config = dict(
    n_layer=16,
    n_kv_head=2,
    d_mlp=512,
    activation='swiglu',
    norm_place='pre',
    norm_eps=1e-05,
    positions='rope',
    rope_fraction=0.5,
    qk_norm=True,
    tie_embeddings=False,
    init_std_o=0.0,
    lr_head=0.00786,
    warmup_steps=0,
    train_tokens=391000000,
)
MLP neurons of a small language model. Each row is named by its layer, matrix (gate and up: input weights; down: output weights) and neuron, and shows model dimensions 144-335. Each number is 128 + 32 x the weight over its row's rms, rounded and kept within 0 to 255. Numbers have three digits each. A neuron's up and down rows have the sign that makes its largest values positive.
After each neuron's rows, "fires on" lists the tokens most often at its 100 highest values on Wikipedia text that the model never trained on.

L3.gate63:129175154078137119105110105098123126094082102140092088117154189121130146077162202103140118124080122108103147085100183181104120145150123101110176113138093185082121157103099067152126099134075174064159137169131124115136115152095126151148138122067060113058082151115107111154119054151134131099081149160122130138157110159127111094111113202126161103140128132158065133128140133142141115145138102133080106142133131089101158168114190116120058134074077099100092094166121134125075126181164235121188099064072138142196171101092199147133090116186119077131177208108080081168124159107148121124
L3.up63:141137106132138119100188127134104090130153177146109121110070091125121113164144076164127097211179140169119150126115115182128094151182124177156159094109117153087080113139145097126142143157137088129102123115072128174183121159166171164135139155123104070095158145199134130121173138145116085195124179191179128122162164177176094161112183134127113156073147089116093159120129116144123190032129174123100135107147096093138127105099111105152104115115109105167127114131146135212096169131140084095183088131145174134111094144116144126109079172081116158134158086180137123096173127146073101176
L3.down63:116103124105152185100141103137132140140079153086097113107120168095099135098071199127148115140123127143114134119122130151168106160164117108132094147121176093206131154143167086137132092068167163110151120110119180181092110168131130106106098127143176161112162089122148114125057099149155159088138159109110116150103183139108096155122131082176125177130124124074071106152131079165143098095142107112129149122128129100122168140131089139123117116143112161164124142127111170151148137155137098087163134123122157114108052091135155110149151093083076159143060164191116142067113121110158155145
fires on: "on", "t", "ny", "y", "r", "d"

L5.gate357:110166122150115127140127128157154146136075120159167183122138080136163161135150181083166127169189112134119147178149132078128159177181144084127133111099124177098156146128162125134150077159148076156164161170157126208168093072130155126129129131156083104132141120135168150104157130141113160135143084158112095134128149114110138101107218156129167093192137158145137167107131181161089164169162091096123047183119131054151132150140173144116093154158052134134156083141096139146107065110169174109113113108136172140149129137158044120175121142152119160139106139049131139143124173139163164163
L5.up357:174094080090078088105100065162149058118079163093117132130128136060127091155158085148105125113104124167177106131125131092117152109118126108124174205130143139156156113109133121120103108104040040110140154076158140141176159139137162174121164116086125101146136142126135133158124126140116164138087138117152059125095135159082088190113095147111115078109116162104076156106157097124111156113207093100103081066149175132108115120092160127115122127124118095096175073149152171081123137161099071107099135154122179116195121128079068061174063099167159183073163134114176075142141129157111161079
L5.down357:148144177078117128142138146148092065105133087145094196166111134120112104167194178120173131127132084133152120113136140080126084088138095126115141096085140103123159186140164145100097091090120068119174160099158105136096080105189160106107120110059165074083089145147108143164068078196142154135136125108119115162078109183149123128126105186119133107157052131048153114170143186098133151119086099139115132090168104111150120178155161101113137104067065095161109133111142138166119075136163103138136141144062108090162149140080145100125101154115131094085072158137175172132125134089098198103
fires on: "ic", "tic", "ual", "al", "nic", "c"

L3.gate298:127136149120041107146144113132143120130118131171169141078118099128114088115106078165142120153113119108164097091187131123101147164068090125139121161091136142121152127169119120151109063162174109080185218094140172168138104165165142124175133138072123112171100118122141182097077135126137142153144112121048106140144121151161136112105146154153135123139114146203118103113149086112125109182130092127068150101147127099094139078121187158127198144123135143096147112149090076171170160151156129105118175146137102137166127180116130143168077137132087128101174145126164142150125110120102170137
L3.up298:122115079090090170105128148151140110131124086158120166087180093171153140140127145109102175104128083127171108083204134113106116078136157196108171174111064088116170112167178133130179102080156119118148171142127131164151116115113162120133095096126142088105163152152153125158116100116129144120127087172083145136138134094119129094140098101103087156134076161149072193129126179161081139178142137138184086129109126076137164129119120111164096206190159150111130163049156133133116159171164170140075152100085108157142068135081152140123115145154157147129131121061111149121105085172156149102
L3.down298:130154090150170123144122152163162120105132121159160139100143097140058115168139124180141149131204141134074154135173113127125129135153120137047137171157162079128084139120136164147095124087103109151122153111102123155124141142119157151122167154118180062148165186139144157139090151176133186092128143089129142143154073133056129171135122139143128156088127127068109114122086134106095127191129135110139118091128117153115137161163133120147098131087108088134167153134140094123185173127152106136165149191100134134170101117072130121104159091081126142170121091107144185151157148149118220099
fires on: "–", " ne", "te", "al", "tic", "ve"

L5.gate94:092086088065124174152070137090110142105148095102139127116148048108143135107158106097145082175082117113110109114131115163141069072184142097181101105068101087141079136093106140115065171147113147119121094161115119118130091121044042192143118143145109112138108102136064141076104204106139170103054077188102138180132073133145118124142206126150148108146149087147174105127099105180058132117115095141104154087106096117147077080169120100164147113133180151132089147114169136126126128130112086104169094094121161146106165143155130110142147150164118135078065125168134163125135163091089118064
L5.up94:176157142145149110128156191099211094135132074162115169102186132167143056143095157094099139128124125121129117185133145143152155104154097112079102104145118103147137120111110146153097137088156120122150100152127054168114070108154132159074109103125110111160120074115156150099102166127144133136098146177162120097128163148108101126115078178180099134163113133112171093097111113091161162107110152109148131069138105142114123165112085087033097107151040163113126134123132127167103125164151130118162111105024184099132139149082156109109117129138124136088144135096081111110146085079136116164
L5.down94:109170174103127139152106123124145143124149132129139124150060109171185154141093084093114157089079110111159134123119159170066138127109103040150087142120138106146141162142147134147169137091100108113167128102162210054162100126145112146167128135136117138105096130111121142154113122123112172061098181167147143152193114073137093142140143104149157117178172120109187159108111090097100139178092073086122127145186125137123170166147081145155134144146121176091134144123132066141164111106137114156153149109158131116183116055120109108100202125119152213100205130082170124172113119143079143190
fires on: " |", " is", " a", " was", " UTC"

L3.gate46:162098076078107058132126136182070105173207170103096118095104094187160182158089103117116127134155165094123078086110118110127085183201147132116108099157088161124134147143110087102102165163126110116207147144155121169154112141151099125097130177129130177098166051190181204104160122048080165112137122156192074161142119099052148127141101176129103114159119061113172139095105147084164111090122161060132115144175133124191106129103133172112148140160092131167135093141145119132139123146158206114107105138124115170144126150110128115163118116103173123103105137143101165173120129147104187172
L3.up46:154074093036119122088149138147094133161121136140105133175137078179114154122106101082111129172106153108109107118086080122175077145160104112098048137148163170144121179069075114144095154136120118156136147123177108171121154087104106163053158130158083143149195098159141202079160109080105141127116144146192099145148111118137093133130099174170093133105097139155147121099139090078111100100124136097130136133112109118145157144115150096086071198127152153172089107175115167119122147139109109148080084183077160119128197078114102068138097171154139128106112144168158203194133104113168095149
L3.down46:090077117119142123089136113093107115109121179105073132097095128155119175124120108041124155140086110141123153121095179185093086151147117097132111131075170116109139181167130170189148129164122153133141146169154155193130123147109102110075149124144163117192133073126155166112139085089066136118167118182175127156142185088082160186096160139175190119168117157108157157130153154080126129117142084100158125195160096073132101139165092155170134128137087138138132071147109107173190186092166162107069111166157095189112115075135104102155105131153061125068177113102097133136103108111135144125
fires on: " /", " is", " was", ":"

L2.gate141:153069150128166110078113228057098080165122142150125131101152188148132132106172167155119113219106123151119078140093099131158137130154120069106085164100108176098184120072104104121147081137110173164161168151125127135139140132072138144139121112166101073131122145127146122118183055153114123100123105138166078116147179069160150103149174135109094164179115082138140199115070115152145138121138104186082159186142179161158118179125172111097118174101128099138137170088144139139122130090168146140162129118127151097140138161116080080100128113198161163178149160080166136088139150127153141148
L2.up141:116071122097123115103183189149126168199132086137099112123143182145166137122090072117180121176142108105107134086142157150118186121124133175106087121118104117128089125101086171168090061128127093147157119114151131121060187102108156110158193115158151041148157134112115140126111190141190112132118068104149113107147128129138161160130082102139104148115151060133146106115211072138138096047126151170139084202079138129100083157114122088127151131099144102126085126068106133124118145071178164127200162137125153111143131138107157129103084137128106150122123047106090155117124158125125092118
L2.down141:118071175081123067113152120165174175158161186149156098134107165142160099142088207090122138134114056136109133138151122124089115141144049150080117125088118151147126132084110133122133108057050153098153097068103122162132108156101157083109156122132107142136177137157170124196107194169127108170095098156135131196142167171192153131142153055154190213113076123166103085081134121120113075110136121138161114148127080061109137140082151126137126162142134164149108131108124149153148168133129111104196153117086139092111124110098136134114108165100145130169141106194092070132160093146097084187
fires on: "y", "ry", "\"", "ie", "ny"

L3.gate369:117112172100089087100182083133116087122101101074079164141089144165143115083118076140143109193128165114119147081104080131080126114147112116124089134104134137132152149123137063121164161153167136111126150145141130131157127120099163152146146125185098122090154097128117157144149166128117177140128101082122123130067146130145157138114143195164214180133113111172108120103144106119112164142159074149117122148174149121150142114112175164181124132128089146159122130071125167104172130047159148095062117160132152079166169145142148109107144071066141135169148142120145192157152100111147144104
L3.up369:083124163105075068114101077131138059127104108138162127122126124102077138102120127087136131150124210137107128110126123126143123139177101150118102154058173115102135139123181112075100077151120082160154159149129139139136142146125195189183179114143089133163144109080156168147173105131081134092144113044102154137063085183094153089176174185135146173153119131121113146063117105109100188115084148120095110121188187156092148124191155146147117153146090121116130115121101145071097111198124117100119138128149139058157153148151090187073099059103138188178073157156120177109164101121113100099
L3.down369:121166141124115137121149159150122111175135119076112174151077142107064139122163187108180135157118120161151087098149103105172136133049148150091129132109123155126122176138103086102164139109106076087153131089131163145102118129145156125148099123113120219099111131172129198131149114189088073144121128096127058092072078153105151173115142144159071113123139052131168063165145154141144113143122154118203118126159093158103178173170127124183154148103091129108102165115105143122126170144120112070119118154104118157155077199137105129122107115096132144136093180117110136133153126110170142115
fires on: "al", "ic", "y", "ical", " political", "l"

L7.gate406:124178095118104108070118115189072154136174150115152145073164089119151120113108104210139074154138069123143149147125195122101147159150141118171137123102155173146092141167114106138148125122138153136097157139174202085150165164118135117118118178126086117191111173144114116216172144095162083107157132112115117115135127166175141162176116189171066176120068150116137118152127124161123064143143158105090195142074144126144093203075117148118141113127144127118102109114119112168144124144144137172050136131112122154157151120137128185093092108108130098113140132150120139148106091095137113145
L7.up406:098190167100126140113097141110109104166147118181116063049096150100133126187158146185139096107143087116152186106140072104142092122192162084124123121132127153168105146130150153113124137143114150196110165125078149106115169177056150089126108162080137074182110097118125098135116127095092144150151119121161210154121129135120159114131158094107091124134058156143155150155142148127104086126135192174126116117141135151128125107116139147128097135139134156108115114121099191139180175113141143120071125134144093133116114165165132185173161132085078105101192140168119179148082140086073148113
L7.down406:066143122164118119081109199082035113142153160159103143113157159114158160124122078105150097155137118170162176130127117145112079115083129115125099131087112148114075169100104103097133152147106130136136164063097185110107109199120136097112146076144137106141121165108080087145165163122127138151147123116068160157102175164137124076138127116136082188105129148122156158104106124147137080184136138208156130082104062096110094145106147115090162120063132152129154145095114141159126166173170124117112093170156123131148147142160103152146194078108111164109163159141175110148173105083155092186
fires on: "N", " s", " L", " n", " t"

L5.gate432:149136109149151109165102111170110153145207151148122150145155115133083144174171115097057140089132103134099111166125091168126139178092152125123092086203057177169170164163140082098112116180138126084135169094103092105131116194168178127138067092102165087074125103149168162165151094186139109108155146124145170128144193167105108140178174104171138118110105143141161172133073210158161111097152121156116166184118135133131136140120116136134145101222050126126070136070082170130100135098117129111088108121094136112158103095140113113174097145184150106098110095159126155190093173134135173173
L5.up432:131137106115169134082151096132172160097124220158134177114133114164160129097139141094104173177142116146161131090108110119040102138135138157136105158086123149125104151175074159123154127099134158184149122169188091117109125164140119195124144154088114108154091154101117135088181166113154112069165088163149137164119082132080171146118173149140090111109141098102176126125112094113120020100106151178098126064156135087100089147156144139153157081150099059117071147111083130155168117093087139114129149121138059103085077066130132131120185203120083120153125159059136137103151135177114072175
L5.down432:105144150104083115162141116113109121097152195146159101106102083129146088082080024105070109147138119135159121073095097100129104184099147124102182142151153180071154143142095139103104101157061097094129125150120156132159103147068177144136125124117179105165117161151089142115167094172122124074166096074109129144162148158124147189102132125151125142114077179128191114143151166129179082147212105107053127139093124085144126144109137094141124118186140133128131119092159116116075188181099109169096136163059086148147092121121113113129153135077139108116137163124162134116072177112102128090
fires on: "N", "I", " Player", " Nat", " God", " he"

L3.gate429:162112096169143122125188101153114115117175181060119148104123154150125159097107109169150144116177160113189124157149095088135149080079182092123142089125079133130138117108148074099122151103096150102130082134088172093113071117183113112178104115114116099121153109134152103157101103136103027120108117153115150140126124125129187087057119113185077107114137067160173153138139133128138107106109140136115091093159181130085093110084153169198069158112107094112115188149082146099099129133148131135040069126107152102130110199107197116146118082133093120103073092105184100105146204142163142140
L3.up429:091166096110159160110128142117105189089110138146120199078118163170081095147194079146127123173132142112136166121143127113172120166119111146076127087084122209177086139114168083105120101117145118112108135076107120081169119142114184135120140038140083134102120191101132095143163111157096106099177121127170117136136118123105142172166171098127161085126152120149112127119142115131100118121146139120081129112152112145143130141106123107181141075182152177101167150134114127132074074122121106142129165135094141071082114156174114120134084068132124121158178095101168156098151101090153154178
L3.down429:044139142114125138109136149127088133101135122120129113088115136111115116110097073140140091189190129176112153191118086105163107112153111088132148181163126180107158121115112111156113194083120072100142103141101131151139093198163129141187161083090084103189075160126117123202177122136119128096144070153138128094092115153130148122147166108162142149087083170130149098103157118151143146112182103124112090111143118093132131154143155111168160133118155130138120139056056109120135172133133085134084101081141072130122095119136182165097150077138146171123099099098067164165145156098147126124
fires on: "D", "N", "R"